python train.py --n_layer=10 --d_model=192 --n_head=3 --n_kv_head=1 --head_dim=32 --d_mlp=512 --vocab_size=512 --activation="swiglu" --norm="rmsnorm" --norm_place="pre" --norm_eps=1e-05 --positions="rope" --rope_base=10000.0 --rope_fraction=0.5 --qk_norm=false --attn_scale=0.177 --bias="qkv" --tie_embeddings=true --parallel_block=true --init="uniform" --init_std_qkv=0.0285 --init_std_o=0.0 --init_std_up=0.0285 --init_std_down=0.0 --init_mimetic=0.7 --optimizer="adamw" --lr=0.00209 --beta1=0.9 --beta2=0.95 --weight_decay=0.0 --lr_head=0.00669 --grad_clip=2.0 --warmup_steps=376 --schedule="wsd" --decay_fraction=0.657 --decay_shape="linear" --final_lr_fraction=0.1 --batch_tokens=16384 --seq_len=1024 --doc_mask=true --z_loss=1e-05 --train_tokens=146200000 --steps=8924 --dataset="wikipedia_en"
MLP neurons of a small language model. Each row is named by its layer, matrix (gate and up: input weights) and neuron, and shows model dimensions 16-111. Each number is 128 + 32 x the weight over its row's rms, rounded and kept within 0 to 255. Numbers have three digits each. A neuron's up and down rows have the sign that makes its largest values positive.
After each neuron's rows, "fires after" lists the tokens most often just before its 100 highest values on Wikipedia text that the model never trained on. A number after a token or word is its count.

L6.gate6:157167199153119135103070125120094122140131127109146137165170122142135063170135141073199195124148145141108098066122170145132156131170149081115120115120117095126109105142071118142082118138107079060139071175109122158135109054067143164120116148100100075167068124111118151107150096096066139124
L6.up6:147125124134135149130120131116117094111169049126081089133164149153152148111019216123134155144138126126110054117094140154112095088134155156080131117085123112128183140191129130136167129167135141116159147170062134155079148135099153128134172075173155146119102163106137117139133082178105066091
fires after: "im" 24, "us" 11, " M" 10, "m" 9, "if" 7, "an" 5

L6.gate227:064128093158120139137110111159137107174166086109072110132123169096148135119110102151114151027138137136098162128134112147128148155116103106147117118162138133072098123194162124096073114131070132083124075097151103142147158149099132096131121124115152185200160076195123143128106173144102160108
L6.up227:140094137167128102136155185080143146074191144110083188119125063127073143125130214116108087129119132151157122134108135061090136108123131096088144157170121139109134114122209101120200139155114134100131160120147106132139094158089091135078111054120124134142158071099147114179099132112110089071
fires after: " h" 28, "l" 7, "h" 7, " St" 6, "r" 6, "s" 4

L6.gate225:182169144188141139066119113089122080127206144137142108050134155122155115088066160090109079159159163111101103155142191123155055137128109103146132155126106104086134078109150154048103170098146124129215152134050104159163117121118182160110136145158077094087123092134090137135161130116156131114
L6.up225:126170150172132099101104159113070117167168167183114153124087087081124116154156107129142111108179126142128138150201124071129135168116147123097124181199170074189159103098156186156095111092097109107088108122123089142117123166133129125129131145132085132122187152050129119099012131120134130121
fires after: " m" 22, "c" 20, "r" 15, "ar" 8, " n" 7

L6.gate452:104196130159082226151119170129132099122166095098109153068116165111163151194155110176133154086106120148142180156176131113136090116136101138132153139106182114167092116114224202126158151167109149095112113099166196133147132120072096151117136134095152136099115104150046150134112120149116131148
L6.up452:109139130170065111146192174100169139182119152124178124173150156144109121105166111112087120142110107121133084102150158135156118107150147128051158163116025189118159130153116151138116152111140117145134159096106112130151118171128145084170132163065164069131134125152133208171089080142145079124
fires after: " L" 22, "l" 20, " l" 13, "er" 10, " s" 9, " S" 4

L6.gate76:131213159096143095094122169083145142147140118131155166098121106143196153131078095171176082128077147130119158104118154086129086198127109111106150087029109145136122065110119090090071104116138144079160138132175139134163159095160205131129156084144173101079146142153088129108146129143169115096
L6.up76:097185116099154126155053135162135092212145165177119092092179132089180110154145119080171099152093086081135132162162155111107141154168140234092134153111153112145121124112126109195105186158123113084155124158057086144158171135148170116147134123162120177096144184087164116174116101151181048116
fires after: "r" 21, "c" 14, "g" 14, " M" 13, "m" 6, "u" 6

L5.gate266:086114158105141140107108158158234117133133110123115175149135151125176133141169095131134132089135106087107178151181149185088183150054125137120139154115114111165074111172186174133144151099115176117150107166150136131131182140075075161102108084137138126154135136159133137113109112151090096183
L5.up266:189120106187100097190127160120109115143072132113178161095131137162114091142099156160151098135155161103110212123147151172138167168085191099190081133128123159116102150200085193138119185081109157134102141103147160110144077183154122061158074118093117157185089086148129160135113157091228159158
fires after: "er" 47, " s" 25, " S" 18, "S" 6

L6.gate179:152198170090058126093119131134122142141197101096124120133114108099112106133083165171171099136129167113072130118113173128114150151146119102096176155168119120080099071166125104112077119116124148128091170122112148166163135099117138139111129112184081113139127086145105144117136115123130103097
L6.up179:101191155099118134090123079165124074142225106120146146103128140113112102097137149179037084144154133128103152139175150103135110127152153138077124181150103104123078092122152104162143127144165141143103185122075164142139207118167126091098096109173168121161124121107127110117098151142145090076
fires after: "p" 16, "m" 15, "ar" 9, "r" 8, " m" 7, "ol" 7

L7.gate142:156104144115108111119109117151100143129114127108143109101125143107116107184178126119090151075127119123138148073111117116153140125108143151147090119057147181189193096106132143157095115093111137082158133132183125088174056148089136056124117077096158159183117141106140174183108166095061175139
L7.up142:128101091110075109123107130139118142136142134078088177111059087061134174132161114101112071180127123166130107151089104126117179061111096102099128151154166186162121154155125175162080097182155139166182140148144160180105164130161123143075139111142187160126179092114155123118132130182109143146
fires after: " D" 18, " E" 13, " A" 13, " S" 6, "d" 5, " K" 4

L6.gate511:172143116127122190126124160128165175127179177159089090094144148150092045140085107166105090147122159193093129167095164104139112124129143174090155131151174080186133035143135150103147149102085124167175104133104076138165097134122132078123189113171073119136106128120122100152128114094115139089
L6.up511:157155156111107092130097190144099189186102080124152075100149110142087163139045155140132158140125113105117103099114118176107161121080164130169130155222144126104163103087104144095139095100157120086083150121174088159152132173157104157086133147159120088144177119169178109148135108097062121092
fires after: "em" 19, " M" 18, " m" 13, " C" 11, "m" 10, "c" 7

L5.gate391:117122122134123144137193161122192116121157087099152155096156170120141129141104119160142155085129134140105148146141130103119127148197132131086139128104114160145099085066169182131129148105126203121121167106162115109169115148140190110116124087128118135107104080148114099194151127119118109145
L5.up391:154100127163171114074135090119078173150177075105141122119193149142122118057091078073120143110141120107155111109192111142123145120132043150116090112133114132152118109138124152141089162149138114077130201072119108075110124111167153162111120093117094094143133114110181149142123103109138054149
fires after: " " 41, "==" 10, " J" 10, "\n\n" 5, " \"" 5, " re" 4

L5.gate256:145115120146149142165134150086160126163144145092124132088176101128107114121084169118115162144126139159095144065174185126129117169133194050091182153123184077110109085159144160108122081096177067116162161132077124115156127105079103111114063150116154154111116095152119139142105128110146072161
L5.up256:111156085116151119100123112104181123179070063140183136121129167132142134102091175130158137167140145108136108096138108111132083085160146135111129162098153125148156117161097100127165177104172135121146149183155119156129144118109168142164186154150165146067096128115090123110145079179110111132
fires after: "r" 31, "c" 15, "l" 11, "am" 8, "i" 7, " c" 6

L6.gate413:064138150114108242168182110156177118159151116101146098127174106135117118153154171059175192139145149182134143086140177156115102114147123088130126102094160182143099090127135178143139138095075157142161171134110161121161129127149079101121084120123142127123156147135091116174086117101156154145
L6.up413:103103125101153179077131130098157120187122119146118118131163107139141098078133151151202200184147136119130140071111121112151095116182123119148159161079126147110116135098129137128118166111093137152125173204080095147179164160179163109116141125167137161142097125152072088114116144133130152075
fires after: "ol" 39, "c" 8, "i" 6, "ot" 5, " c" 4

L6.gate230:140158101118070121098163152139151103194136089143130111102124117092106145130151161150087080192109089114085047134134152087078148178085131167104157108107132137165090084117125093066087060078175112108144147127153107187181121144126115070113111153176138097108050172148153092164139136153163089185
L6.up230:095138206122168132144107107169162100151162124144125139146161144055164120125128139100093110180096078079141151135130148055116190132132163122066104143120126147132125148129137126106096125116137152164072152134098107138180156051156116144087081118173146145153094121098110118105166142155165021118
fires after: "r" 30, "a" 14, "in" 11, "i" 9, "u" 8

L5.gate317:114169093127135110156163156135211166073218129092067171144101115155162134142135133172153066146185134170121101096134141108101078086107161154144119122110123111126133093177170171187166138096172131104136162089141151142120110127111145134147117163132120100144161177115128108078134114129135175174
L5.up317:148099130134107166178153121136137136151131076148151123135115150087111193137111165175080103149068188105089124098093175158113068173093085168127152125140189158134107063168151141110169146111154123128118059173117132126180130112095158142115075112177156111089116103153159179151115203121102149101
fires after: "v" 21, " v" 10, "d" 9, " V" 6, "i" 5, "ig" 5

L5.gate142:096149165101119095141160094114149085207143101117077137170161103115212149122109120084094127153193111127154087119097151124138150129152054142103152134146090089163111100167121097152127056111116162111121137149044115134181156118197100119098155148126127133150150157090139163139098157170163120132
L5.up142:093156200092186074128146113099103122153157090142129166158117128118131120129094153129087087146184091115140074120132089121167078129138133082071177129145121092144073126143170067091136100154096165161157147119108114113134201052099163119113134165149150150165111148093151128065128111213185150104
fires after: "a" 29, "i" 23, "o" 12, "ac" 11, " " 6, "u" 4

L5.gate426:134129174131125163154117129168154141071203133117112077101163166114158087171111103142138057142161123138103094138157152101128163096152096120049134160142141170158118093155091094102088129090090105129136103158114151158182134128126067077132079163102147070102090094194139168179092093125118089192
L5.up426:136098174109212159111179074163115098133178116181105110137161085135093102147088168174076119114137129150113126132153109133065188132116155116069127197155157126097134153092074100168093161107139126166122148161112148166091138093080104124155124083155140094067062119163144149144150089180095082163
fires after: "c" 26, "f" 21, "r" 13, "in" 10, "n" 9, "l" 6

L7.gate484:224162083127102125163158139091129088115138136112108118155106129178097096209153080100149147123148116129076134143150150171170114157124124152113147135125141152098162102152105167124175112168109131143160095165116148132118122162148146060178135096110105102175095162068135154150112106086188123097
L7.up484:129140055189150131095114161175148132139120157095104129104118121155099083150126151077078221120097081102133127117151133110167139116098123169165104143101133151081170155161097158129126103192086142094154147082145121106113097171157134137132132125095139157108116057105110155204099049133189114115
fires after: " G" 14, " T" 14, " m" 13, " M" 12, " F" 9, "et" 5

L6.gate477:079099144134103175106124123169143174144159177104157142153166160046177097113195136155053122097097095136139118149090193156181102151103111150154164105097157149105152092141149137143143070132115173121128171129145108125150158084144154158108179121115107138127151163171101072150094127106173151183
L6.up477:081138109205124114134171106137083070120177134132107180164131100122096130166144078119084136168136091126140156149122116156137186046117068103197115108162106050105120145181087132147119072081139150134145130170153051104151096115096140085105106182145063126170138084156151094082160140112111143162
fires after: " D" 23, " E" 17, "d" 8, " T" 6, "en" 6, " J" 6

L5.gate96:063135132108091132047063064156187145137081177115143102105169105124119092172144176105117133078110157123152141139155133162129128117090213180156104162095135177138168105157136130130134091159083067124135082137131137113148135099114163113096164118125145151127121120148102101177048072147108110118
L5.up96:142121131145113159156060090127073153109111132160118118097121122151142080122156128127142057119109168207096132166181105161077146071153098171132163187205154118216082107101160081129106082120088116138161136124115152159134143137110118118069131169164158050116129096112162077139099106161105144127
fires after: " P" 19, "og" 16, " C" 14, " K" 10, "ag" 6, " A" 5

L5.gate47:098109119065147097105141083177095070194120143140118138128121093081145145129138118103192142143133147124125085120158111091162170201103129149123088093143119123142096057148164144140117098136068114106169104149109102138220095116108067070152134117147101152086138173133125067158121170151178105128
L5.up47:119078159095113121110129201094134127113132115142126123121139148099129162058107161124159150105124100126124150107123091115098136158115105140084188159110128160146149156109155157092165208039112159123163127141109103140122147160088161126036103042112126175170046167135090093083198115157100107132
fires after: "ou" 38, "c" 8, " c" 8, "i" 7, "ac" 6

L5.gate419:148141129125154162133120163089120156123162151073094112153131158177111067083105118170150164146114137158106115131130175109178141183163196059105138118107121084123104061155188144134079128098122106180126072153120152138137108148089167130205127109156061112116078124090083140158166145117176137152
L5.up419:130089165127125103082165119149092063103139148090108116149081119171097108111131143077175195178153161109118096157161130111113106106105152125111132208112113098165103137116077094156122125160046113070062151095157160100074152117138087136098122104029109136157139166147086163088107072103156148125
fires after: " m" 21, "ar" 12, "on" 10, "e" 9, "oun" 9

L5.gate341:102092111162077137186191141099117116112146093108158114116102202085176134103108100132112130122119136164074096154151171127110137127124117144086166147129179177158129082186163146131116129166064169103108152158143177118155149126187141178146144096124111156134150148110110120134149144153145143163
L5.up341:106090097214137137134123105170121136078127094131111143135119148156121124055133074125138089128140093113142080135143163140102174141059144139063130147136112154162185131147151136160074146109115118081125151102137172151070147114115122183054189158096131148179143120097167134120171133130110115091
fires after: " the" 38, " " 18, "\n" 6, "\n\n" 5, " L" 5

L6.gate343:115128129178125197132146123094106159104167224074116104109090092147153133093148146210111199151123109156149171086070186150158165084093107115141194151126154157132162099165124136151131079098130150148123161108071088077146114052138155188111127123061123154171126155068135076155111147132092148140
L6.up343:163130125169118182106176105103170108097163134092125134137143108146175103177087122120053110146188137167128146165062186109155108088120114098141134116091168134111126121155135108173188043082133120100065146161087118219121161132100117143098159189161104121162080122115124146147120147115166156091
fires after: " D" 14, " E" 14, "e" 9, "v" 9, "d" 7, "l" 6

L7.gate264:142178199126168126152164157113221121071132169107149161052076124136156073151109106136144154078130171131125177141113143162181095168131104146111127101101119075112111094080148151119107135168098082135201104135147126118148168132174137089119143135135169113137198159107091152136152157094207176094
L7.up264:146150140156159108147105126138110128132128109126134139153175142091145047074113075115118202120142137038099128108121089096132170077111149205087130188158083166167035108190109129110137107184111078098169129101071176109126137144200142128104072130156203093128162165107122158166130098143130126131
fires after: " m" 28, " M" 24, "r" 14, " R" 10, "M" 5

L5.gate146:177200136136153133139131094153150120143103047112107125133180126151154073125147151121124144117106151105124121091089192171055114123119195100071127135164103118097137108093144089103103131162150124147146139077117112173171103141086114168130100126151107106074084127130154138119160128050142112084
L5.up146:185150149121158110120179095125103140140145104126111098155146130166120084064059138076118110186173075117136104196095156149065135098167108119106110129158096106148211124136147093117120145143176091070118137118156171166138134141078154151162143132147055083143166152148123083178105192115131063154
fires after: "il" 27, "an" 13, "e" 7, "em" 6, "u" 6, "m" 5

L5.gate24:132148079101101113121134104098153174125133119091149175195158119107145123138151083105110102102109124174104114111161161095081146125036124104155136029137084123157106085132162121151112119122108104148107094096208116152202138167115119132116090152140114140124160145142137088106099102127098099137
L5.up24:109133097084138141129132122075135104106123102095109136157186060148125106163123120159071118138075097138116078123152133129065065144081141101131150061124131112115154126171133167136148099098045119180080117137180066118121136179095138116091080080155147125088136102086190147108121132134103081142
fires after: " v" 15, " V" 13, " s" 9, " K" 7, "h" 7, "u" 7

L7.gate448:182134205080185132120070100116190144169085176056123157173172122112143090103111154057154146098137125204127139095139147129142143121121137152082160094066124105151127078183151138141097101068133122132087103126144182132121094101131130153150107121121159139145119165133133111119085150126170095101
L7.up448:105152103162153127142165077086171099136184096163117150069118135104154075204117127153122098132045161131079132123099119124080131162137184126131134133121135101073172140148051173168165158147119083152144122157105178083132125143142094100101117147094090097131046104092095137103164086100159129201
fires after: " M" 28, " S" 16, "m" 10, " K" 7, "S" 5, "u" 4